{
  "num_hidden_layers": 15,
  "hidden_size": 192,
  "num_attention_heads": 6,
  "num_key_value_heads": 6,
  "head_dim": 32,
  "intermediate_size": 768,
  "vocab_size": 8192,
  "hidden_act": "tanh_gelu",
  "norm": "layernorm",
  "norm_place": "pre",
  "norm_eps": 1e-05,
  "positions": "learned",
  "qk_norm": false,
  "attn_scale": 0.177,
  "bias": "all",
  "tie_word_embeddings": true,
  "parallel_block": false,
  "init": "normal",
  "init_std_qkv": 0.0259,
  "init_std_o": 0.00473,
  "init_std_up": 0.0259,
  "init_std_down": 0.00473,
  "init_out_by_depth": true,
  "optimizer": "muon_variant",
  "learning_rate": 0.00299,
  "beta1": 0.9,
  "weight_decay": 0.12,
  "lr_head": 0.00747,
  "warmup_steps": 200,
  "schedule": "wsd",
  "decay_fraction": 0.276,
  "decay_shape": "pow",
  "final_lr_fraction": 0.0,
  "batch_tokens": 32768,
  "max_seq_len": 256,
  "doc_mask": false,
  "train_tokens": 144800000,
  "max_steps": 4419,
  "dataset": "wikipedia_en"
}
MLP neurons of a small language model. Each row is named by its layer, matrix (down: output weights) and neuron, and shows model dimensions 0-127. Each number is 500 + 50 x the weight over its row's rms, rounded and kept within 0 to 999. Numbers have three digits each.
A block is one neuron, or neurons of one layer that tend to fire together. Before each block is what it responds to, as a language model described it from the Wikipedia text at the highest values.

Markdown table row ends. Line breaks ending rows of pipe-delimited Wikipedia tables, plus the final pipe of a header row, e.g. after stats, scores or a column list.
L6.down130:459479395554492519462482503494559547486526542525607462513484506441462446515530559601419491504462529496493456604483511561550346584421424527574473475595543576432486381485572495448466535561452432491542491578548539543492485551438541496470414539512492471532492484504471515466516497495443455530518484515563456547521410531498541411468539518524463495432561489567680469526566513480440478536489
L6.down222:454530511480530472405434548600593483518499448515577513471415511503406489450453596592557495555469543494441470511502471488488452489566560374518374473626540586519435597492464486448486552547522501475554587502442503492490456532413469526512503503461541446458523460490520474459459538517542477454508439493515482493549516521479516475513481630476390513530523518521524497452457510415534604485446
L6.down226:564450493504572548594428539500467557552449473447595544574479492529536423470492528597423512519574469364481518542513503562563508537501527446531487485506560585531507456488465444445485448461477484451554562488458487505512489545570541569521504568411513522515547472516485480484553466467430488417439489631473477467484510470384520557608505515495456450430442540389440520455476476451364476412459
L6.down249:577476512482492608488512524456574485512533492521587395553462514432491434476494451531452459470525575466433500560496478602532405546542470451527464468588478528492534441473532512470428481530427518580567482497485546625579416543465606509536505499479540469524529549504566471471514498526449533548438567465479479579431503428505520385493505504546563494437499426551480472594498583518450529569462
L6.down352:572432499495614564598446526407510534478459503505546482493521584499451391504441580509473521529538504536556540466514514535538503507571436511509508488536533465488484491421540419410424523549431502484566484486423451434481467586530599524439513543519497534446430570434591522530458458502555534453439517462528478558548525423400446579525502581482548476493463453445457458563414452428480511482492
L6.down356:457467485570523520465479516541526568494512568557504512531410455467391422498552529586440426486521490499525582544503512403527455547469479494453485481519495610476616503480557394552449445448417436544557530564431529456549460435409553536548372466525510528523510534462638558471455497541519503548497458572475450512460520456534496498496405527518486560504559548466442516520466530494510469490511
L6.down377:505437547460474515538524495464480521441483512466505501629492510420373543532579505589530606554504515511558573477465430432472439465500516482505480495550485467590543479500570519529504515546512429473546503463412502497459529491457545510519472520423447453419472427510491490515486468484508425535476473423478623529554548480442481522512538553533571520557508524485548475529521485451425458450473
L6.down405:524535496529465552531534533395516500527524485594612414494451437520448526452456479515519519465434503541525430473491442541499420518465483494526513545601528507437523465481614545444432550490601520483527477574514532490529458522418520515437435540558477445445461438539525413489554519387488480531374551494454550541432522439487509561424472528524396482469499580583502538473550520493477497513475
L6.down500:589528572427581529551551582553510419491552503577527474498482433429553511502546523530510527471400490409466501594483490549464583471487521589439497488495487490472420541447502567474466501467476571538406483495607506446523498516519428504449498475484425547512455528584473520504434486452490530446617500594525539515552560531515461461435452385447510564582491476512525365552529580450453465490510
L6.down533:560368513507536513543570528503516558461561467480622493475467501527538504559550444575473509433410409612451509584426538580506481539411507462520407555471471497461447462473517450469477535492518518468522517526561417585508467491555427457526466480540546520560453455404590453439589498437524489402559401456481546530500440467513542489520465517506508505488489509558599522522443587531479552541576
L6.down562:577442561540503586505532534490520586529594444540516457512468442472398488540565447502503457455532591500539444595518451527541398532451433473570509541502472524435555484496561485399355559487535486385535392525430500490421478527432522511477467365485515570498417462424570498535414550582479492500472490592592549519488406465466494401538457498549490552509507464503498562516533506549479516517438
L6.down575:471508501481510482531414435479568526586549446457553409608525492504492545552474449570512453542562497479613406524503478450585430453489497380445423519571516534488526515461499499406395513535422453538514500475451502498603394507440537520536466385479442455473535495540569520511501468573542483508488490456390505508447561454416510523510505501500382518520468487529538510440532596566495459474460
L6.down647:386486494404467567481514458509518420534433432532473533493443560530585548409553516560541472429445449409476442548512493554469520559594598477576473486479543486480491503507466594590529471463506531543566464490477500493398524439472460526415385549519509564493530446506396464560539483533504483447471524504445470549544594495614489539494414442468531516449579513467542398494522476453522449471443
L6.down681:446489464567547546432527462589572594459463460538442495524488586538491438556519494597427469513449551480465416638496514484538466634482535540509361482483515496427519496517544531492478468439487496494524444581510560456457483500496550583536332556523466571568442534507529450416464504537500542483553490475582430490463453453519565505482534473519473598525589510509519511571388523585484456515579
L6.down702:424401559524567626452504455568468540512481545448507527452500647476468515540523510541412478551464483508540530583471504565490499492503540468494505527559427394384484488482544437414494457454549554483578521552496462467461493492524523528458411479491451593598403450578465495547492488562489454483439393452460538508528559466436505467538587581479564503399557524408470563485512440425515460473561
L6.down726:556495464504516479632453545504493533601486593440558449540468480534499434548512512439425479449504524434554485448544429558453482499529478440519561566483524530564519568487530443471530532573610462532500608526430410521461408527473530474557435538467510483480472440453549465548628568442498468373423552581405501440502468504433552490509466523411457528470495582551574516518465488452456442517495

Noun-phrase openers before a noun. Determiners and adjective endings that start or complete a noun's modifier, such as a, one, this, 's, and -ous/-ed in dangerous, unguided.
L12.down378:570490470486469430507448530456544558569505571478561447482520352535601447487464524500502544501554489491489447474435491489496528491529444566512461508600520494459398507510507504548522536478504335565495405587594532522442518460459495467502529526572530489551452418496398586425526512500485551436518597521470498537561489486536507366501548492509460442489448476588446417475475608568535542517508

Upcoming numbers in statistics. Tokens just before or inside a number in census text, infoboxes and tables, e.g. Elevation: _, Total votes |, digits of median ages or populations.
L6.down59:538535534491488456590563531453618561439574517515475449544392470494560453480557509437536533426458548531598472513485566481471512464482545579516440507523397511518580422378447479426562590489536502429463498520405459559460489479532514507537425516411471536483463504557524465448487462498453553471558431542465423403526599467540569560526461581470529550534504537461527444548575520406558521468471
L6.down91:583533574443551427519476488431475445492579510458550491578535484473591458526545442488537487533492491465594598470496447507444464502486519562505523523493496462514414534401505507474526482462427565494466551386539534451474439472544404514463550445540569553474465489453486553500578543513522407453519433516480392499538559463514507486560490487466537413497513430532471469513574386524525463485554
L6.down179:489542523472466510584499524435474402515410570539544528459519500528492480506542483485511501445565563470428521486516621458509490465446562468503364503457555436485522489497493475471521563426580580440428570510442558501517530431431401544524536541519468405508456458522424431547628554564575520484506491475480569518568566527422450553485527493696494509412466448488535536432595473475468457498536
L6.down206:489540502467520532483446442512533460510471542465470522597446549481473571570586473509430474514530533512524470472410499570513547477545481416395439450562570557462557502476493510389435561502451531411440564581550480446513482522428470505517433607428493401519510632525402504523531579486578553501472544516480539499511488526597531572532518444453480469527521545578505500464501424435553444604525
L6.down212:591454494471462529517405586557554524468590455536395509558475495473521470535464519511527507416516538578506475477553469516495532542435505419571510544528517398461435584509525535518490494510522437512504549487435531547517514500498417503472549488467515583425500519379542526553480452455520605471476510505553360466399462597491408490465493447474403445530436417530540432503519596500479465476500
L6.down268:593501426462578519566518525465461482613543434490449420520528504499556516537502458455604506500495494548494530524568546542473457485545504527476540549519488503491538514471495642521473488504340444497509490550588447469518479504518480558527570475545490463508486510417470461546455390469435492486472563536526517402447505474482565444501467458543412464556495443537462466565451540508581525512537
L6.down386:476473515490463477493544426603537387520515496563518478605502518539455473531465508491456434542468518491462484405580501496505436465424502408492527454398612385463468431485434531563449465488551499467501501466359492508494497459541434521535516519527548550593461506511513450536522413407441468497584595497516515529411524516525518481496466503553515592447494620522529522494444551510572497602563
L6.down443:430553506430436387444506450479523494502582539406564470465485450552519586502516503514448520503522515555597444493388549520613532383369532520442432470508486454479493430525469473499510575565477497504471505543496476518509568531545429450501509504483462413532444477577477503460571512532491544483447506522521535491455511430477486547522536496542486484476430536550524569526641463427471501507512
L6.down452:380593568543462518509467498500537568490622515509539541523435434454437523585562419518457458546452541554586509431529427432443579502374532600468515467525506522441532495566551424494515485524596601506528444522411501553437532550472460576452492602506566490435520562548424558470469449491488487486527517501554464546532477418476582561500603457551507486415454444489483527476549403493530459467554
L6.down499:526419499446551470475489487451478466537450439466466405463597494498516438574525453481463520525578491507567471509491491430507634447441502571547496527456546378487460545565505552610465533443496511547500450532430472564560478430577449493508568502591581525481551564484502513539515524571486516487362475551540471474532524474568494564507530403547549492494497535492422547475435600495530521458506
L6.down581:522486492551480575474501471506500464441476480531498483453506509493557513433537457591458562493491525459441572525460501548530502522486456528426516523506441449581635362489483493569520545441639511492502504454495473458409519491587485568477540425525564478468558658436466524491610428488465436440558541607505462478577544440518546430410563473549533494485503483541543537478501485526457404491490
L6.down623:534486580411530440509523450559492540481557538529485408444548511480393477497547467558424465409514531511504494512549489529571558488479567455456532518497431516502395475606448535495524448469552463504514496554464427500506410464559527528487554547472459476508490536479475590471544435424438549450491508505484536503587499502530500459449492492445596511500523511458576574503518578507592486516497
L6.down699:558529612465513479439502552552505521503451515489479568375470534437510535566539441442402446498470468541478485476478549471464547448537520484429605599425426500512580505547547437539478560478440488506474435529545542513515525572553433434468558427449521430538457524564489515500539485395523474560488566497538590515466496558459409522501528422446403488570519509457544594368419555467522471490581
L6.down704:497474428445486506562534528525486537480481504537579466477521453547515424518596459561481473450467572575477428542526571513599501496484503522435479450510552464408414413538521550557573551457406541511484460521297559532475460433545435571486496548527451492548425437454601437487387459445555472492518585501458458532508425522480487500451442552581522480467499513473521597494473567459494458503553
L6.down750:442518550505493499472463507406493509453437546558477461509480553463443494549514469504531465546455525544406551530555564479383541403504519466514569475481612528478516436534409520495476491443490506486487388451538492539506484451476512504465498454571482617392519468417451560432467406541519565539510484554435452498578491566533602487485585425493538599476536534382528508497464380462561514516484
L6.down765:481544560510475419441535495446462439479495465442455454503436458432594489407497476415467525527421505599562529483462557553486491590502408460479518408456556454513450397516525518564484472501484503513537462544384469584474605583514492475478486457527479555438455476440456479530523466572537458518624484478452545592583429522491502527539537494558587551593441488494518464477533499516521438486514

Intransitive motion verbs. Verb tokens and inflection endings (-ed, -s, -ing) for moving, extending or passing, e.g. crossed, stretched, sailed back, moved, fell, descends.
L12.down299:458502527531414479415403513485505486549537457455461472627509483472636496593471538511429552562540530516508459499514489489595479528494510499521529545605383437465393413469472454478518430597552497466547572537562579470504560480488452476650491527469539527402501535455499494530514458506461565533470501513493557543512548466486434397471476501448471481507414497505491466495551578480525478550552

Verb inflection suffixes. Inflectional endings split from a verb stem, mostly third-person -s/-es in plot summaries (deliver-s, surviv-es), plus -ed and -ly.
L6.down32:524478456468480507521503537518477498626505448556523490626504453502580513514510514504537453561543501478557429344453573513536529533480504405411476508484519479583515463480537440492492437435510428508438473447575508389419502492426558493471431501519501447545529634518403475465503509422436411517457542572442522436506469508547495496442573491401539587442521540480566500502467480551442480451501
L6.down76:510506491515528494493606573535441456456503419393483550547462556533464560494453509494501540533542529546536417481527538481499451448421535468427430610557504552462537497456525468509514561418542446472424440437567597499457563380549498575534478598512574536489500532575494423368424418506529442527526542447468483570487473447512549595498461471489557499491486552488427562481442580493497556587354
L6.down152:394515454526436499539449487578474486464540475510518519468466604550423532482435499465407500584571531529547433465530538389534549483440458404539516421480506512428507479442530483507500533499509514588527624454491521559412492591456595586568446532544499522589539568461496493518539453466527581467485561491592455517458482421476578427554615490456457397446539518515495568480513492435522494542476
L6.down183:535486536475509490468502549542460548376510503490528449512569444479476568504450477533486472532688602513588460499488532527460468527532561539576500507474393500437375447468551518608496481524461421559447573391436461532488498444495560521508447484467540465510594540499508562552466519508509446462541526509460387523420570467527449563503529498455467562504489569545519489574433562487528497486448
L6.down185:502489456498453576453534508447485550427549532410512535499569506514406451495568561487544498548487536456462509506392580411573571477457490497493497542577518494487500523437550473494475489545535520495563462621500472498431608415427443492486491444533497521637442536445566474427517461440497546530518547547564551565620450414516432518500486454548488502583442539543422519473449559534429432504528
L6.down241:444481433510526510520519491458462523600638506467490513547505503473499538485576428483480561483545468509455470433566494501570492545495540492432504487495516563574526480553448565490510423417436414557494460434530452531476530517525550552478472446407475431443548488458468585418510543450560482411545519505541487511513486442475491536476567492508517436431517644435603533526470466541489438475450
L6.down242:503458502575482582521509502545526426575475507535436437417611494504526511438566523471511464552542570462547427470483565502466474478447476431565514472478517506519486437488504509584495535493502461511483588543418477467476465458476485525586474519538562384533450567560538424542491500533511525428321549554446474536480490492469544410548450483492585555531523539490440625531447418482450441414528
L6.down481:515564465556487484412463516577466610445566484454439559485479540469570467516516533477456537447478436526476415478532477515523476455562491495421491427553584657514519472356509531583500509496497462486421435465577532518483512508457568596551503583490432502497495519446573425491450462557504442519534506444509496543550475570551531481512584581442555575419486484514502494497495503520523476534477
L6.down506:436514463586423526508537619517505428471450523485556528429443622499446465516479506557531580523379546569558563438498488520514496624474442522567474457477578408537528527495546467496461496563416476449504464461505474532466515539575536510382522492426496603521517526551502468509508484479573611452494491430510552496556464510526461511529548489370438510476528484471497460494550475602552469404498
L6.down508:494508459498535469495654495499495515494451429524421456513460556448482530462474439504476525489515493472484533559473492434494607516392499537549523491504563527462489477462514562537502551485517481489530450550471436493429477596544600489452443608545477530483561421488514441481437474465508575500542495512467445491510490385551530486538460525540470444503431533542540467498511511582588517500474
L6.down541:533643469476469496465392466551495438513533558469561571455433484423536388586568473498378523509543532496466504452564515535563556531516412552537493529432523494501552494578551553511491539507392501418580486537434464520559483523505467555553524493506468422523467498526543528549495477539492428428498506589542509585563498506508587462536567508319447476474526521519483459458473463445485562446491
L6.down615:506459498498470565539464444529473493457468514588471569467536497448490504402530517443411551495534514545551518636523482448519484516475449531581517478499483457425609413505517545471455557509535580525463451517472526481426429455518459485499475473640465526473530578474530512480440430569554513534422427502561504536497596533522526638472565569538461561522523526498464435516508522473391480522525
L6.down625:440536436458442475512556512524446460555410475422521485548524485542551612483570567579488484541582504508502441590508579521536516556410595478446475452423439572502455509505509558537454459493485534513470539477537501511481518520473534503516458447471445502548568544551557451508473546456479563478421483419544527505445486429473579468467570494446591382427469515480516580584509546513456507510524
L6.down648:464468465558513543458537487530548540521451478499437486496387462477514516470495474378472508433536460490535566375508501485465615540556524630487528523491499486486474579496447493494486473461532570527559450506532479539457437471510458509460563557458553482482468497589526459406499546486399418530443499468522491493552469526484523531471421529480536586488549483592467516521439388551521540443500
L6.down655:549476441466458468505587476475488462565448483441478488487519424458526443449531514458505489546531574600578459499522541430539520564526438447446489595521510433482366433402536597506547511504438342603479511509461578448473524518398469481519487514560404516518502464554452518587537521516463410524499467554449506508484542543520523451434532573517566480541521465477495595446604501560506468459555
L6.down680:509470558520561592475464521533601474472428476488483607467474449426518474518542515494510560486539450452465461592563520513502523447492471466576600535467494468514539526486569488465538591487564472459450564434404564528548527451585609452530522419548610441485522392450475538596489390587464406469447498501497490506485467527511535403491611509555466497510507478500485522487505507490431493435571

Verb stems before inflection. Main-verb stems or word pieces right before an inflectional ending in running prose, e.g. proclaim(ed), buy(s), share(s), enabl(ing).
L9.down125:417511481471455383464559501548519523525494434462531521507486463460554475497503631515493457509524538469550422407581562464544437472505532374442490496479553501579407520444504506555510421529605446453554440532421546533507510465443582496524461579527452574545540484505483525533408502475537492593478463408513503588521642524476450479499512515517567550532485554462498538476471514474515424486535
L9.down306:477586475471449469572526514466475428552410433533514515452409530514465485506488548510499587527512531600465503335517437494440555551477548507499514544485465571513525409427515553484439431446569565448619513534455491561404441550530524510586496537539512534579469400530521381456510463509351546497484509417534438433537468520457460574482458482589545465549502490551495577482465456550546459528592
L9.down390:557456541521565602495550471518480481474519486509533499635440591400516484486458467467559551468476448454481522502534476447542477451391459512451569400545573515531507564524488521539561375527487536509506499484488626519493536465482477613416546506548530531517466462461583471489381478592424501509550480556418449553462494590481393524455493463509547553400486467470493468497520528495399503496435
L9.down677:518600471552439440437523517460455508485510492552539545436448518451641499516531539502527509539492488538549428427561525452532504479576485451494381403590437504510542537394536528470507440507531480539510493501550524514462501523432585507542467495386445582458507499473548506486496557471501487490498544561547513488520602549463552439531520506481530531420558524563552573520598516407465497436468

Before-a-number predictor. Tokens right before an expected number, such as "there were" and "size was" in census stats, "(age", "area of", and blank table cells.
L9.down165:480447461595501512495482566474513580591531483493462476432489453461493466444486475483526482438559554483536512520581430458509449539453423500507547544447532485455462450424501554435485488549454570482461461445430598483519561472484450536592508541550595488548539494609452447484518431470553447549420518515600516466510478424583546409563441564498521561515538457469482507544508368476496414574502
L9.down391:550511536632483469443568500545447485462510500552535558563473546582474522486457495507499544472446447497507499426364418459515576436664497466528472533516457427532517504537496472443443491502574566549570494541490439466486454499525469503382557552543538537512487450613423457532479413516568549459492428511502582491513400467541512522444498479493452521495512570524447510554478547572459518456481
L9.down548:461549612473547516597473514511411488600568501591450530496515478506500449506490441484446411486505473493519455418535521497475448502466486460456474556509493477430412587569390520481488634482497475497460530570562534443490561463394385562539557504552579431477510476385483460580461490567538515503497430527501528455480481560455504500520484427553519559482502543472459462473503470447493556570459
L9.down554:469493459448498520563453529510549524464562438483468522520481479490418501433403539594518466538490477479476556564504531499414513538452533488455512481524512583430471569435567531493400470557457547464570563447529567496570505509514556487513528484474464480539497552503488480584483524530531510485506545520542485545406528504490579562486453500513487485563444458481446538461478712481560558501502

Table row line breaks. Line breaks ending a row of a markdown table, especially right after the |---|---| separator line, just before the next | row; also after image captions.
L12.down390:457574562564509511437438546513588695491492522559566478558550445371562503472473543444415508492537492519583426498466443451508490472479473525440482446500444599512426481474470569473576523512506468425431456529499506566474469487397486454449499554538413434644544502486526489444538480481481560417437590521477504469447527462453526524485422575471480512546512404618530464509465498457482509472482

Wikipedia boilerplate phrases. Tokens inside stock Wikipedia formulas: the Personal life heading, census lines (Hispanic, median income for a household), table cells (Total votes, Turnout, certification).
L12.down61:438578524444577501595559447456554454513549574454533454467515547527346470563574418370520471430441494417452518482491442465481603553551441505586451572483494562505499487468446489435471533447503490467505507491505489519456600539550495525537555509485459538466474435528480526406473503595566517462449457494598561583554599513474527456403489468513449470476512461499548573508500528464461481521506

Section heading closers. Closing == or === markers ending Wikipedia section headings such as Career, Plot, or Release history, plus heading-final tokens like the s in Languages.
L9.down342:464439450467531516520500531521515466388509503533470465482490429431606468546514555514526548490465522503569432523496470542544550466456388566452442583447538598452450504530463489470529417473533457426483491478507537506445498451550530469566501506546521603381500517610558455553458551462470392407549430594490469525559517475530484513447431481365529490519489416485444540570489524526506482513501
L9.down373:565521420549530553445501502458562507466429455565565491446470541475517490570495439495450535499573416537531454526496496472491485478450485504573499519484544477506568544529447467489525397458458441469495496445558422542535504515558558420534443539374477576512576501452513429559525436462507507530518515437498587547579520548508488434579545480490508562507517466539556407477482531454542620548483
L9.down383:502512548436504495506488557576510443554421552492490485520521532502557399512510545474450456491501512507505495491493529479440557469529525461480501521500584492599419472482523414559511589438490598441411523507397468428535541474492552485595440473514398483605503546568557421427560543489490417470480496402492532539562589541407537469474436463519580601519543554440569522511483508426525487458522
L9.down573:513568521391465554560447470523483547582484435586478477508460415540631561421598536526488619478434504447418455553527497502517494476507501544506471479518506506534489512513515459512539486514494507449474561510511384468461432601527531514511530491454549566494547496485452561441505424547487499449502545446542437573376546466509505467484522493386569426514457451486511473455602543513541562535363

Pre-head modifier pieces. Tokens inside a noun phrase after a determiner or possessive, before its head noun: adjective or adverb pieces such as extreme-ly, most, slow-ed, and fragments of years or numbers.
L6.down3:544544537444490487527500481469473467485505464512496472489573509549582485518414548488502465450541444468551577563501418491536415544452531515457441505498489482556499470498528505383420518509516472526488488543468541519587583517581537422497547434653418592433485503414541467537461505486462559576512556480437477466529489596453457504422408395478485406579491549527552484482501541492512506493515
L6.down66:567490454535548445543550541504482439529469565462417555490468517489572531484443493545510515398527457520490596551516474536547460430481428504563499476505545551489485558478527451457492502479551492544459495495423532521559386526492380525534503481471520498452474484554608446422513550448575490480446507505418514524458426543486560567511440389477369576455407533515487546444508489515476486643561
L6.down115:452509460498520428566436460500537585501491508548525419458544496521472530534535476507519544520386476489509542453448497422475488458503518465493462445455434477494461570482432516551491525537593527568437500524528503550520471464454506572539587550492498499521509541466494491473562466553477507460460543498428568558468448484464619473658438497395608503523467526481486460579451557515532514478574
L6.down150:555505456506509572481574502499486478495531545539521461499531470540426473533517522535530453478474496516535512514445386492417560453564429468510459484542483474494515456486458542476469558548503489530480517473437513549512619524396474581567515448477372434532528426415574499514509418508454525530520542567447510467485494392501453456514493483458517501420490503559507443527514439522417540547467
L6.down253:586537549512552418428538501577541569582552503455604534537445532486448461419518462483530447483562520543459493556508475505504440454548544526502451585520578493532470566436449557488451628469505513531585506536542548464433533544506540420533416489529500522486441445468583531479460526427473451513504513504475500532450488566472512492478549522435465530452479470469540414619574410528456507453493
L6.down295:469441508400441524537513448535493544561415550497462433587470459329472467462528449495500468598484565462525561506522491522474545494478525539502528482489444490442631593505487469486424553331526524448524517473433522438584524469565532471516528508452500524406536517510496490493541575454556516503562520485546433516441502436528434424523540499617484506531462471469449516551488447521509468538501
L6.down310:449524488472497590490527514485498509562583525451513553511486398479434503570590438493396526598489538552473509628418518426492475529472520520570512487493524556492581516475498559572469517430455386467404506370370492532510489547477551473469480543484495520579502463474487519476536568538685564517445530565465502507490511489565561504486468501486512438524439462485413517498462522444491458487363
L6.down335:547530594485522503511424599492549482486494476545473580404538563475526440563514516496454483541411438554523507455486561550509510480516479607501467498449536409432601502534528462497542489464484526422570489521461525481462479437464498569406565465490613576506491410431540447414534551490576519507478582490473504508430501635598446503544545466436478542523410530493500472468470444593560497548568
L6.down344:489556481459459534535466550465551557507470455522503445456518490537602556518572476446573470548476488496543433463510436505437429513483416463395506529424497522483501522526508532518459539449491515534459531507563442467516465535518511501593557523522492464428503506492604459420517493441499533493494554403441446580567512520492610435617558524527479556472455459579560560510511412522405560514466
L6.down427:503535448443556536468530487487457554510456451444509508474437498577519491458590441563496453516423570521416417513567497516581540567444493484461452428582491505477513595507613495479442477555468445499472451472549493588512556482453487478414555584515342547400478404541561421481464573482407427478496534513519534497513564510451524526564449483512576512480523393477350634538536454508434506489464
L6.down454:498564579384511567510555508458529330429477527487460456499613534490430513441490390518441486501477545552461526510362426498457493426534464501499376509522513448527538458405523491567460505466474498513511479463450519496508493512509503518419522536544631457529494573496458564422538552570539516498466578641454518481508554448653493503546445525583501545476444491556504505548566490513520476453567
L6.down469:513536534527521626358453496489489480582509421489446551496535446444479608467507534490470505534557511488530562586537527493515527413547476437574522515517456511487471565559476520517582438537403485604508523512522414468523500542426464497533410544527540492572491382491474553462596570581526526497481399563497472582544451499488465474536564478470476498481471510493563453558442589438486480493448
L6.down476:488536478495482458465486565522612509533491441432463541424399481591624532494583476432484525448488491594473485543474534525482449493584478575440450485511421458563440392484500541514573462413496542538428539475489523508561482536480414446570516523496561481500517477482546479539488561503511519552481567401420476445415465610401508480539420458482491574519509458523465481565544483474552552562447
L6.down585:493482473532444507526486603456468611439559494488423469388535428423550459587448477589442504543451498448455455498558505569506533465536453560492536586605441547470475492533594517447490510458515488522450521513518541523552404416515495591490550538501467608522493433561515476432541630486496519458469484598485480497444506520575529509496581430456504473502466490545431532535526554531499556502531
L6.down608:394478583432564463530519543497493458450550491493450509480641609499498508486454547534493466468538492512472476505459469554442549428566457552599455436481467624474565597435495401518499499545527517425583471472545542507544474410472504506617502390417495540454520490491389529501493570499483562533477526528470410560469483610657547520481530580567497468482536510509510550567467479454426536498443
L6.down666:541456518497469560503601430440451549585464502501568537532533527494474551538449516521478485467541484481568509494404465506526492478460527530504441502519627512467456460486494499434479455572481449486398505540504432575452486489535545527409522508418437545450516487470468466311471501578533466496422567554570491445461528522501556462544491404521528543466479481527460450452601450489505495411444